MLP neurons of a small language model. Each row is named by its layer, matrix (up: input weights) and neuron, and shows model dimensions 0-255. Each number is 128 + 24 x the weight over its row's rms, rounded and kept within 0 to 255. Numbers have three digits each.
After each neuron's rows, "fires on" lists the tokens most often at its 100 highest values on Wikipedia text that the model never trained on.

L3.up300:110159099149141149143162116128109137136119158088140102168181126099146127123114138141118119116108131137046123156153114147127120115132123149137119149110104120204121158099135131142144125133095083146128100138115144135146130091149078138137113149116139151145115094175084146105116116109151152084107176112125109127137118189188141178109116132122107110137167132150097121097116148078099123116155129131120103176135159132095094154135126116115119167146096146177124129151085102111104131099111122143105136139142131153115122089123076152136086119100097126137117127067116147122117152092143120170157115112110109115107148087067139148123138154141108157134119166137129116133129141110116107126135127137128161158124109136114106168131156128141120156101099149138113093132124100127078114116180138
fires on: " |", "0", "1"

L3.up348:076200123135128127106148100153134101128139154085145104171126091113139141114100141169138109089112143164103125124140101125106153152156149150121117138121115121157135154090164158132125131115129119140118096122128104131130087113163108139133131130105125146148107105203124134066137108138113139067126163118158120086086117161207152144084161096148088070138090123151092158122088160110127111130153130139091123137131109119098085121139136120099100125099119151137149118118122145130106120159122107141112132149129146144124111107146111173140113121094136138120148112088110164094123122087117121117126115109126114132106158101087145164152122129132100130110153162146125129132134133148092110142131129106167171159138140110112106143112161151115117137132116101144156104144168093192104108135148097
fires on: " |"

L3.up41:113096128094139141186133139079134061125124113124140157135168100126123175177118136116063117160133122139106130148153128139148134101149145179177130103135130124136124133128114090149195162141120118159146170101132115143160096167115165134119146127085094146083133104122145075147124157123142071111091172140164122150137090167132146111103116121139169145124147118139124116155127115128119122133128106120119130128152140104092133122121153125120133108117115110139160118160110112165126163082120130170115091092079118132125102123135110085106143170140130093117126138141119134126107114098103146109123150118134135096116110134120149161151141106165100111146105112146077147115104148126102120087118144150102138131133112112129117164124129098120133140145128183097132128120138163111113051166172131
fires on: " (", " is", " was", " and", " as"

L3.up487:099143112101136135115116124092136104121145118178159167099167138138153125128126118133127146153157164112130122143097150111117116082112129146140140111149145110151111135157168114187138171132107131160169103111118093145131138135161111109135167122134143115080098121144155103144101162137107133121075166134153136131162154182121157115101161148139102172115171170134156127120120126113119106094111139140136123158140142111142149150063124112146158126102168117147106131098122116137161120136158115159083100103153139157105105121091078110097122132129109075149101115160124109128116106105114113196138173137136146081152109103125091116112134117141135139134143125130107119137137103131160131127138120129146151111167109157144115110140108103087090124168114138113131148106060074171091116095114121
fires on: " (", ";", "/", ","

L3.up63:112102107109162169167164128134109141087142147117143121171134131083106114126095112095157142116109107127094133129148098152161131131158134096134107132168123122157119125099144152127112124084159115143112107114119113131086114116141070106107052122104121121103094116167101140105122102135082103146129127128152151119107138114122156114104078110134128083113074128150153141089107149090135135136134160117160097128155118077130075184146157121126188097129120106165104136115118104155127116107168104137151106144140086112152132141143167137159134154155152111114125132112150112141125124090101124121120149127098091095132159136107158131149128118146110147176083136157091135147117152146106127101125099125141156130099130070132134120132132079111102114157112145109139139151163074109139123105135095
fires on: " |", "\n", " "

L6.up869:126112132100180151104198108141141168106126118100144142117113103128100126158116075088123110149119156136128136083118145141163126154130113127124107147130131116127098117132165135124140126169087109163137111173154102168099131094101177159154134130076132135101131133143125111169149130172142111104129136097149142138096131158102125106124143179140156138121135123123080160091210181112114133162162130142136159121151134085104127124130121149147150093091117141123114091102148153112137132114105132144133108110151154145090140130129105134090112130143095129112157161082094148113129125129122161124136121092120121120146091126123166128103151153145116117136148150114096145124098153071145087085126110141149122153080121138136128133092101105124137131079121176126120137121170109125089095156152107
fires on: "er", " he", ")", ".", "r", "e"

L6.up878:156138105088162132193107142096156107083151164091140147126131089136115131123118109128105109143089135150157088168079113084136092147157121112127163137105127120142122092155141117148120111131108131137145114110149128141113098141110139127091102138119101115085098124160130099126121167108145123126068103127127142119163102128074149117141170119146087119142148131144131147099105135145134147113142152139119109145089131115111119168088146162097116102143104121100140126121109125124124159084100095144089152139139116139127131162116110093148164210139110089121101151141145134117097175093085153103091154157124092117127140104094119119102121138087133124128116159112132147141109118132126130142117171158124133105167118084122166133157067127088096147131113136116099157161119127148130073117125120
fires on: " (", "-", " \"", " by", "("

L3.up31:067157120163134132132161100135145122128155144120155075181138079092119161130090134162142146096097139149091145110127112131126120148130137145135087136169111135146140165117169114130112119080124139119121113132119126128125081124165058138106135124117155129133108114169131143094152096112125128090122167128162102114085116130183125121094140111146129067143087125143117159114096190094135135132158124139141120151124101124128097097150137120110142111123144118160125125103089118135089120159128098158128133132137163136146100120116119177148135119122150122084127123110133146108113131046130134119130124094118112132105172124094131160155142104149098115161120134128122138141155138131094120128113121104158161162103106097118124163107141153141101123150133117156146143131176087152102103084141068
fires on: " |"

L6.up545:127109091105171134141118095140105153100176115112139129109129080110135148162094127116109129141174125119135107170092110145080135112178142140141150219130158115148123097108160093134090121111149128158117148102149150143095135105144137122138071189139120131168106147175102101121120115143119116153114142128165140163122125125115152133115111119124097125124127109137128087096103102146124142138173128153103101095125106088146093146124136114157146120151123127120128077157123124086099153141106121124114162140146093133134149127110126136126133119116128102130116101153141143153143115143111147121070136161102080123120191137107139093145116138114135135130133129143098093153112147126150127127168155123166158106096093111106107159091114131138145121137085145103137156184168157187114162128115113
fires on: "le", " on", " for", "e", "\n", "ie"

L6.up179:112138115154107086121101117169126163109121129077144165094110123099137145164142111153107147154164129136107113138166095089133110089121120139133172130166158139154130095095111116133122118122105157152091143133072154138154166076128155112122132107154146119116104155150134146110142164115139167105131117117145114170125131122124101158139118124155130119124069134135098090098147156107106133126103117114145108127097107121084090122125133145100109121111130109191136114098136147116121113149153104115144128096094122140148109101084159073077112125149180117134113108123144155149154153146142128112193147131114098111121143132134120129134140138138167183147080142117108123117143103093120079131093090130177127169128127102112112166149129149124190124113117112143108103142097138152123149069136128
fires on: " of", "or", " series", " an", " ex"

L3.up107:055162123146145127145168111155147104109146159134144102150119106103121144126090104158126148062112127129083163095139131132114122126144122120123092106150110123134118153123159095114110107113127123124109115134134115129125091134174088137116144107089148124130096139152154113097107096117126110135120161139149101135086124137199138175123117124137121078124080123150130166110100202107135115145107125146147138161112101127123104088149134132117155114097124129128135128092127156134108089116147114148110102145150132147163106117132156172141138129138143106109146099080106124111132113056096112136125121110148138126107169125090118149187124110146090096147116113151062134119132135137109119120136132075146152168101103109120134180122134150154103124162115125139152140121160097157095120107164089
fires on: " |", " ", " —", ";"

L6.up515:085119120110109179179136115128119101106155111126116174116111077146082139138112083117146111147131117134112121128114133103117137123126096123123137114128129113134141152160139123142157108169079140160152116074142131148124123096139139117129185116092112157121127090146128083098158123155095106101116134118111116152164122143118135095123155186063128163078144105131130118100075132137127111129144109092102121141142150078122151112116149155149117166110123145107137103092163115118118174117153114148103099129161127160126163074139083128108082149151115130128151157114110126131128158135148138152150130114116105087139097119120168092124142125122163115148109162129144127095083138162124148116156126146094104191142136119108133142167119160136136141125098163100135140118161109121116075142176114
fires on: "y", "ir", ".", "d", "or", "er"

L3.up269:141129154120145117124127071127126154123126124126146167160123089162148146179120179095070140153086148129108143098123181092145136164131063140110130153147167144129116125123096106136132174134096122139174141125135110135110132136154083091137115131116089100110118088140167118124126104128101140138113135137114134128098108182117117094126173141130151140154124124144146162139119130126099166132148142135159110152061122152147119154080110118161164102121138119123110073117116138139096151101135113174119079141149126174137144100093048103125123165091105093121121153157120159119116142097115102160119125093138115096132136106091102118112127082134084121158131133152127104128144132110139111142125149164124135113111143105151122116129102123102087165128110154124121134116141163143088130130136119
fires on: ",", ")", " ("

L6.up861:133119116110111115138104101099108117112167094136113163097133119159143178150166148113117129148129129145151149148122112098140136119116146148183138113174155099148093110109105121171157162119105156152172117134069138132097116098143163114151150110108102127098114124147141120164086158130082134141116193137121131136083162166137115095088137121116081142085102176144108121104153185128131141113100132096109125114108133102113120160090132128159178148102129123106097109136111081160160141126137124101124040097116155144123124118086112122103135198117105109137141108149149112123149126118126140173080152100124150098144076120112140126129138129148149118112107169144131158130115126095122135100113149122171167123117127119143128110122108123123132123102106131123110127110114124145100124092128132
fires on: " (", "/", "An"

L6.up417:166138096131147125115090126101117118129177156131191140123122112084123162172100109128113153157157159161132103145095118130100086110132137124112112126172108107157141123138115166134129098133140104187099149106103124146115099130125167123093154160139122127144096121166118122133128129094134110148142139081129135140132133102102119148125114117155125117140128095145130092121105171105111137174184135163168111103104092111101094167130126134106097122143119114116081078107112149105110124126127117135085152157132119139137077133071157104144128167138115085129124113132130133126154107136119165113092156144090096144144163129089121120150126124138128091142103135123096119150101140133135098155139101091139107139087078094099136130151104132108119159134113148142106166133129100143147057103120189
fires on: "-", "\n"

L6.up853:147126156113121136176109123164117103124147097120144139114159107154102158121146150115104051110113125134122162141121161117133152117151134096186157123138114117163116136123109153160153175123079128155147132129113112121136116136110161140083128119132098131094111147121104116118142119156128104108122167123139115150128139096132141103070164136112102124129120099137224154123141137113147127160120127110129123125118135125082126148127171134092146148128118110098177127133132108176075163099120117166110105137112137124095091109089153121074157131125117136135151114106136159129161147110128128070116112139160164122133158154122159094150119159100111142155154129119074141133100099111130143112080151093118144101156117129110120171111123099091164111158130126121108106185087138137103130113163131
fires on: " was", " is", " and", " are", " were", "us"

L3.up834:103115112152194107115133119114132147132126157168138151117179129089132169136144100142116150143071156127110083127096171110124126148138150133126122085150121098164109162150154140139138166130107119150180161135109128140110129118099096120143120153114114113100128107132128122102112133166115133074153159134131164120107133223147113161111118116139139170111128113126098137098126170101118110152110142162132137143116141119122132145109135118087181113132106119149076149108143136132101152105156118184121111121133128181087173142123088128094125143120086115131118131111132096097081134147121124124127112110120148142116141078134176097132140131102112162121155126163106134140136153083081134121147132166151137136148114166131112099122110139135126159123112141126114157093076100160081124140118122
fires on: " it", " he", ")"

L3.up93:103158097157160140134160130095110120119117141096122131116123147099149167155133124084089135145086166089109109127122138138149087099145132135155134139107134118156133159152166160162129150149110095146163105149114136158132141106126108123120096114111110103131098096173094130120118153126141129095108161141145149138116125170162097157126108080156150168120172128130129118097136155117147143122151188123151118150137151097086129126079211118155152075111033117168080126133101139115128145135130122141120104132129120115111170108117086118109114133127090085126096132113124137108122128136120118137124157109164114126132118128121113158130153127159128160155154124176075121125110149095114123117140120148175151153127066135148106133153106136125125129125107149122092137135079111146105140123151121
fires on: "N", "R", "T", " he", "H", "Ch"

L3.up1000:128128059124150132135103141066142108164139116146141129104148169089117091115095079167122137120136109141122093177125123115099123126116106159127100149149083122128101137135166116152142078113152087150128126154119075142103133137127126099110158140159112125141090097115120117140114141122159162123124168122123131130116092117122150181138072164139093139101126101151131129093099110137097148120137121143138134154151141098140107177124118137113147131133082139178106094148132118105138142100101115148086133122136090156130165125095099144117137197124116106115120088132114132099114121186133131112135167132098111124112157115098150130093128112160180116123088122134080138147147109164149119168142126108136118157076086130136125118103082154132125125148135148117131109118124111104138095083159103
fires on: " as", "–", "-"

L3.up25:109141098130155150130108107099105110118152093142145172095139127093109100141109129148117119154151107143134104136122137086102106116090110187097123144164109100131101137133161154140096099117138122147144137120132114137087109116146137109114070172127109125136131113104128119094158175104124174135126150068131168137128088166134097137125123176133140148090115094141115100112129147126138124130130137130201127146107123099129118151112118136097157127123133137161080137120118145143112136087155117170159098102141128143133143087049142151131134165179064080087164124140165169131177128164122154122113168130099102139136123113127125092148118107158152108103112191121089126156147126122103136137123118114146113149117127133128107088131107133137150142159112150161109125109107106140143124140100125
fires on: "-"

L3.up602:063174115148160107128162131138119120131129157100153076140148120096115120125124123130115093103114139163102142134187136102116126106126124152126125123096094158138153114149154138118100101122110111100116131142116084135166102098153079101117076104112135126134110118145120102113102094129146136109117137110143108116122131134142129133115137130150089089154099126145103167083144158130143121098137105119136119191151136141106084126151154113105165104107103102144131107133122069103129108139076092111142154162113148149130108131130121128143113114123132130114153144065149183126127117097098140076120157102137108145132135150091153151136148161119086115191119161108109107122151157130083125136077151139147164164138094119138117152136135123147151174153139111085123151152151115132080146115180119
fires on: ")", ";", " |"

L6.up891:102129128113111172161102106155125147074148124128110096132124107140109126108107129150128118116128127138091133095113066121142142119127150151142129121150122103144098150158095133098127130097149091185128135096118136138106142120153152110155142155112124130083150158130136129097121124111154138143128134105161108158113155144114113134095113139111168135153145118144085124163132200110115172151104122099095120132136127149127119178117102068185119158171136150121103094112132153080128101115120158172150116169129115138146155123105137142155115163074151115146110107110157056118095138110146126107105114142063120121140151151110120136127134104157121123112133090156151108149113122142112162152129091108106141093075133111146126138132157128081119077150109158137123142105135137129084133096083100
fires on: "\n", ",", " and", " –"